{"num_hidden_layers": 10, "hidden_size": 512, "num_attention_heads": 8, "num_key_value_heads": 1, "head_dim": 64, "intermediate_size": 1344, "vocab_size": 8192, "hidden_act": "swiglu", "norm": "rmsnorm", "norm_place": "pre", "norm_eps": 1e-06, "positions": "rope", "rope_theta": 10000.0, "rope_fraction": 1.0, "qk_norm": false, "attn_scale": 0.125, "bias": "none", "tie_word_embeddings": false, "parallel_block": false, "init": "uniform", "init_std_qkv": 0.024, "init_std_o": 0.0, "init_std_up": 0.024, "init_std_down": 0.0, "optimizer": "muon_variant", "learning_rate": 0.00108, "lr_mult_down": 0.7, "lr_head": 0.00323, "max_grad_norm": 0.5, "warmup_steps": 200, "schedule": "wsd", "decay_fraction": 0.548, "decay_shape": "linear", "final_lr_fraction": 0.0, "batch_tokens": [16384, 32768, 65536], "max_seq_len": 512, "doc_mask": true, "train_tokens": 365000000, "max_steps": 10199, "dataset": "wikipedia_en"}
MLP neurons of a small language model. Each row is named by its layer, matrix (gate and up: input weights) and neuron, and shows model dimensions 389-484. Each number is 128 + 32 x the weight over its row's rms, rounded and kept within 0 to 255. Numbers have three digits each. A neuron's up and down rows have the sign that makes its largest values positive.
A block is one neuron, or neurons of one layer that tend to fire together. After each block is what it responds to, as a language model described it from the Wikipedia text at the highest values.

L6.gate134:169078140118175115136143131165148150094157145118135095150131104160125155126092111108124077126115164079074127117085100160077145098115108167135168145150101149136127091145120115124156074129190189140099141114136159102164140140143104098140152083106104105133143122130080161158092171124083112113
L6.up134:127148173136123094081114189133153116088181194137164117150176100146173081173195150136149177086128135081079148159088129166058145091186168141122114106133133112086156158147078122088159128068175182115170091075178148118174157167157111127166113119109145160105127130144099104177157178097157111191
L6.gate140:128144140076132098152149119136106089100098155160117151134151129189120136148120085148085133089109103138155126110105155139115087188137099126081156126115108144112101154136142075152178138148107107115120088081135096084167088138163173131078123087133166119088155135121159158192134104101126128174
L6.up140:131152108100154107120113141125067121111145135128123124128178114152137116125123102150083139105088108150153146127143138140149114136132144171162126144122111154093100132119147130093130087097166148110104074102072140085150122163140121130085087110084128173132178121180130110151123118141083082134
L6.gate1015:112106173095145061195186087094141140121136162191119123143152126090164106168137099090150106085101144130129235197137107102146086168138061079137156108096128157110128160127143118165109165158183088133102152096113109105095130152142181185119071145150126101120169174107132151064144140067091073174
L6.up1015:123145128116114128138102148132171160117142185144149132112154169126159099108105109131121162100108111089135175139144104147190138088117124155130134119108132120116155157141111060111179116165120045116144112136146075172142162111154156144137153137078050113160155115108085186162132111133100131225
L6.gate1306:107194154080130090093145155175124140154120111122138143099172119142138127088097078147098118117099118112131119138129068102108099073155140121154136112162099157075086158141113104123169182172158147175129156121137164099155155112139137157068121045079150168079166151176117121170136122129165164142
L6.up1306:102082157120058104129122085097125090143170107092124101146084143151185085131102152163103165080133097128114163070141158159103138085195120130097140155137150139126151081144112106185156166124144092135168095103118105194163097142130118173135106140096127125117215123120116110153096132090129093150
Description: Military word completions. Word-final pieces completing military or technical terms, such as Submar-ine, Fight-er, lieutenan-t, sold-ier, missi-le, plus model codes like F4 and LR-105.

L6.gate491:113122107138124160158097207100101133129136136173123136115078135131154137144149084148124147160150062085132179109133136142109208118152113084106115071120147138137107134148115154103100141062118134178133186116121135155180196157168168130058185126136112062127092145116142178181133132100107121139
L6.up491:075066177113106120143166163112058149150141169149119129144123130113145148111131099137125120148217120112130138093136144137240185105110137087115147127145099169102084118154124064128094177103135119133120126183104149138182142155162114119100130146162134179142124113107138090157133081121140106083
L6.gate506:110153102131099152083159078139093112063093165151085125110153153102108110120142130153169020100093117138147169137125192117061117107109156135115141118141115061078058077193084118133117140162074135182109106166090106160124144139097191097121100113207165149122131120229139113048124143104076119119
L6.up506:200130053116128138098150142062132113113120159175103130087136102095091104104178117129134093113102070103105137180166108148127152113099072102147159130118137082110065091174076124078106146184143108119168158166087120102142159156149178085162139142151130102146187128196063159108178131138094079166
L6.gate584:119150159122109193145109144133081044161139090161159144134133118180135100151188080099144165082117114119119140135164159136133205098124121112115136138163119103235086171111084158057175103164127144134120154158156123109130222119114133072152162120098129128102072103156118094088198113101121110072
L6.up584:156130119139132150108080094135130093082084164160089165065144136105096149100131113136192134131136107139117076117120247092133116127100077108118140137169156142096148113184130152162170120145098150037123146147146172140119150150062175082149106145109191157173110169165151161143118104140099110096
L6.gate651:168158100092164126142109187120133135156089127106132143107158134144212093152124101124190096148151114099133172182125199085189196110114065098161146115140153122140109164146144036161122172174049186151154141130150146157129150110113191118090136168162181199119092128131095167074120136097145104116
L6.up651:100070107066130106140132114074124133157130083143155091146132084141200144117136090129159099078076068127119109093050123161162157133061157140148178076182128055124097052132107157102141169102122160196120157072202126130142121190069144134088161166148156122140118133164147133149111191169091135076
Description: Family and spouse mentions. Tokens in biography personal-life passages about marriage and children, such as They after a spouse is named, their sons, and his wife.

L7.gate148:165139163095101150141041132126086144103117119076177116149104062161101135164148115128178124171150142141103150201139079071124130114083151116127137135091136147058127145168121142087073123187166112099142018163065163138147129136191161107049085153079167158139077110162154132169115179146125105130
L7.up148:117125128114113158090086084176093147120097097153094145095148102099149152168101103145103146118141113153078159227102117078121149131103115164095150158117114146121145113142121143183117127115105104094119121076155125105159141165165107178168076128197112124126105152140125129138085115164134138128
L7.gate188:186110152080114086066132095079079116111137162164106140097123177137147178184085121060132106100168151141106099172125072042155136194133138149116129111086094122059099181088140176137079187076143121103100172144129176147135106101132161116143187085099200184134125103113107150135113119151157191131
L7.up188:111092110066146141124093163122122165174098088050142128127071135147127141144119062165129097111119106194187143114147154137142174064149061078137131179169135144184133203160115081126169131174131158127145095128099136155132168120094137092139184105143152154118113165131210098164142169126112098076
L7.gate471:147161128166153161125150137109064106107118087133084173150102099110162160150146176095149146131115141153152129142150143127116132118139070120124136168104092085139155093149111164098204146158128165117103119156121153139131137109125070093127165184163179151118145205163153158087117190142209123154
L7.up471:168116115064127084125092097169103169081116114081088138144072132167166088121080130120084092156147122116158105140122144096167124146161148117128133143152135121119135108140189153127101122100146075131095071131095106120120130105116116133112065155192114130092086157143102213109155111137125067126
L7.gate484:057139138115136140146149091100193127100111168133139123125112146133122121136142130088077147105089157119096068069116103204069112134111088090135165130159113113125136116140096139124147127112111163161137146156119157106109121151127105106099156173114109140093109113176135199118136218147152079154
L7.up484:121158084108128159098186119124122159127112081138089091126127097146110072085150134123091125136084169118112143122093061123113179080176083177101126182156097131111157157141101200154148173079127188141157101075080130096139127107089144115147114127135133135165116134125130130087180150133096118151
L7.gate743:104117099126102170099149063092095149153056087171112100141097088119127107163152118154174199058104113137125176172113132184047131132172136130076129106100120150148148120170172132088192157133104177154142063186106109118100162077185158112091125140160145167111115098125117125175128167167118103121
L7.up743:108188128181116097140144117093143100139082127116158107141158103174100123115145137101081160087089098171131080047147178191092124150161156131079128119121136102160076084077141139085139164079154149167174135106144052118067129075119117092117101169133133141131074100151141117171182208162099107082
L7.gate1068:160158138132136109130129162136172127139132143118128163173180129159138114094143178134113151105141130211155094175135098162133101146113130189095056081176061127070146114173102120156100128172068130127148106192095166114144019112096106123093106095103117076167088141098112195123116142163122112110
L7.up1068:134138152106157096163196105066135121158148111198143141106134102092122103056130134110142144153115110082079187076104117168139191175115141141106135146202143097137151183084119100150149197125138131159110184110111118140151172128112097118150142157181161159151112104158095179200159180112077159055
L7.gate1089:181125098135150100117109073147122108143109114131117139086140148141152104111129116124141139085116126072132095077154133094128157133095152124168126114162154085174098143161108113160137152066158118140070183116088111106108119102126188055143093203130150145140122207110101129141138120147131133094
L7.up1089:130098125146090202196022159144115114157093085117115128077166111146155206137130123108138068089140097085069123108152162140149155166143183165131113119152156174160130138163137096108163195120117099191110127148101155109114089113069108131109100114129164186128168130160158133108108153130141204132
L7.gate1211:098140098120073083107099107128124143137146133102126098117058178121077109098121129170180192086160115191163128181128156120077146079104220187091116143170109091086157181153161120100124193080194117145158099107078118150110110095101123158124165107148156153143144183120151146153097148081143183123
L7.up1211:109133094147143157175096144117126115160120135168129142178076128136132152130155104100144172091163119130122113135101078128104138066091110117110044160168126134150113151016111127104146166144092114111130154139098155148093131177104111107119154106168162131160120140163070160134120164185106181131
Description: Before listing children. Tokens that come just before a list of children in personal-life text (had, colon, open parenthesis), plus colons, parentheses, include, and table pipes opening other lists.

L7.gate113:116067178164121138113167162166119162124148119122145140084217121133117114127126074159173162132061129125143142120142082162105134143112101146129160123101142176112103208066151113102121071140160083182124131115148175082093080057122152105121100105101172184165131188172158079137150150108113106157
L7.up113:113112156138085104133169133100092138070081120157162099169133123168126144119167096184158095107097194055134139134143169148099139051150101096081134114124124118142117123109131170145163134151114099110132073088142122144082121170137140121123053085112147128064124166138123089122136120095107082148
L7.gate256:100068141076138131177167125191111057095045189098133198096113138105092128117091117178165102078156176146142082121054091161119116153100153139151094135149132082104114156134123129145133096091117139126101128160156111092101176118137111114175131124131121081099190159152151105101106082143137089182
L7.up256:070117160091121145127083242155132088126091156086090187145127114125139144102091156135121100133155110119114112154113152134147058140124092119139167157206122142132103080149158064086129129186108138063128110109140148122140141107155095148127151159148136111101149095127112147169163111121161117146
L7.gate675:148099140128111131079169078088108089194120141140079104120214186126110104159134131097147116105097144145181132130110121127105127187098128107153128167142132197126093137159168154138108124119101102129120068097112171128098152083122159141157107109114082121167090120093125115063093121162147132116
L7.up675:136147158143152186048106105104114120075128085100133060140059119157166176089110111150095148085226142155158135151075124101151110101184098162111183144145131111126200179147174120109130138109052096140128160160095153168124196113116147081125152156100147123110141147123135150101080064125155156078
L7.gate736:088102110112078116131166064102122133149145163130107168059158151169106119160083118132206151147116135098147126137147128087138160150113071150179114135100205156124110144160140153143137125157171222114128132168118118126127190130158108134063129107123168152097183127162125145207117142108057111142
L7.up736:082073142122153123171046079192169078150128094120156160107111136138118111128113147174158089143084170155165139117135114119092105108094201123175108105103125192103172134182117108124103111086131165103144169148135129105057099102170107150106103136134063178165189154132166163127092148147122102157
L7.gate802:061146122115113130082145113147067134129077151169127126117106158161109119160113169118085133137114128170141099140048174176119119157146128181168095093147148156070139089120118080151108104149125159134094116086097125134145137135127138094051112125163120154098187136156123138171185127125141130176
L7.up802:140160170136075103120124138176127036164050157132145190168084127142086124134116155183159128138132124152180119130095128154133166130126137102078089152121195100129163142124125113086126093124139141152096112170141110118122128114079161092112129109128177129101107112095155104112178117173081158095
L7.gate928:126112079095116111110095048089121096149110174097135124174116118120089118117111077120142154095112059070125139109082153101090119126155108135145086117079116218149102135142166098161113157152164160157137113109171107104189098113118178125129117147149111145126152161126060088166114141071120109133
L7.up928:155114088076222137140167058099137131104128109175187109070156140080173134137117116096139156134184124143108208139122138179120107200127046147180154124062132184111127072122138173072139121104131139144086161158120108126099132108086090170172115106113104230116150110131146092117132161123130089108
L7.gate1145:136146122188093139107140112138121116098124130139163167112121113152118108149134119156146091100167149082143159168032098099145102125149157124131146152116125122083114181126126137176086167158158117105149165132120150131088112100158163111121082134117184127105153129146107123129103126134086149097
L7.up1145:115080136145110174100108112116103041158133151139133154135106109156153132123134173202138124092097135029081125165139157135110117161130097098205107149147173154079135151087145105176080087159113084139122176153152139116066103172104100155135056088129127111109142165148132143129142098129102111145
L7.gate1173:065147182104137135130168090128104069125087154107163081139092173147148072183130131107094106072187148134157119194103143166078120120149112141186090205132157157076113123102143107116192170112132183147150105193098088138082108145175166119142146150179137142166126148212171089135142091114133090128
L7.up1173:058172133157145151118088134173135122089116125206167133159134187160153157118120103112112105159094191125189143136125101091141132155125147108172093156118108096120092125138095104148141117161145120113126091100162146086149119170099170067130110136122123121111157196067083108147180125092143117116
Description: Engine and technical specs. Tokens inside technical spec text about vehicles, ships and aircraft, such as the 0 in 2.0 litre, a after powered by, and the -ed of 5-speed; also numbers in data tables.

L2.gate80:093138079107117153179132118113149084148081138114088137143116097107075144116115141119113170156149059149140136092093123165117095099054167123137106070140122216208144165122188082160110105156118148117170101131086091143181058161112175145091137168165142113117139155126140132123159137181079156126
L2.up80:126142092137135068099138138087168205123158109109107149125148124123130124079088112161097110108133160183184156081156088098143134147135136102105146137130231142104117142131147166081101102101070195129046133111145113136169145099148125163118086102138097157124145093138065114095127122104079081055
L2.gate894:068144175133112091117212107093126114147109153155135184085125131172136212115129106161127127129160125068140140187076164127141130116102139109138147111162131130129108170174125168181138109155076203136075154119171101221081117119094143152135110110139121147127172146103152145124148155163123164143
L2.up894:125129053087169119055127129103133133128157168118110162186181115096132154109190138118040163103131160195157080129115098139124125150144097113131136104148148150176148118130131163103128075069130163181161134175158127123157085023148152134133079159145144149152136148113143065102105127155118087170
Description: Words that introduce examples. Function words just before examples, list items or a complement: mainly as after such or as well, plus including, of, is/were, list dashes.

L2.gate840:132234137163114134162137109152048105131101129146176138131081173139109126131130105127088086116125096079107121148081133126164124123100113164162133099116095170111118114143139114214117117134139139124197120156123124112144155068151147153096153154138170144142089161120136113143107112118104138130
L2.up840:182162140147115075132149080128078107128089165128144114169119139129145142076089113153113095119135091140090126097104163130164186112147085128119125118081134120081096089140071082140102151150106120124188106137113122132167103134169167113135046123153214147172128157177080153119122166103176137133
L2.gate1052:171147205146116177144109044139104120092076140080093109125155137137168129148128072140131143150128152137117156120108099131078127134114081148151178196157107213130129133134161145122134127093146144138137157119142147143146123151149137111141080179163127186134177181191119119086107079073126128194
L2.up1052:182158152076158130171122114175101030166056129105100129101101142086103152099138101109152102155089069124154124143123153161096182127097141166119087113114084118096121138132140110041156124113126073121086144134170023166119130116131151114141102154125149208080138160159153127188102140094160192152
Description: Vehicle and engineering terms. Word-final pieces of transport and machinery terms, such as turbines, Railroad, aircraft, helicopter, Turbo, ships, plus code-like letters and digits (SOHC, 26R, 07).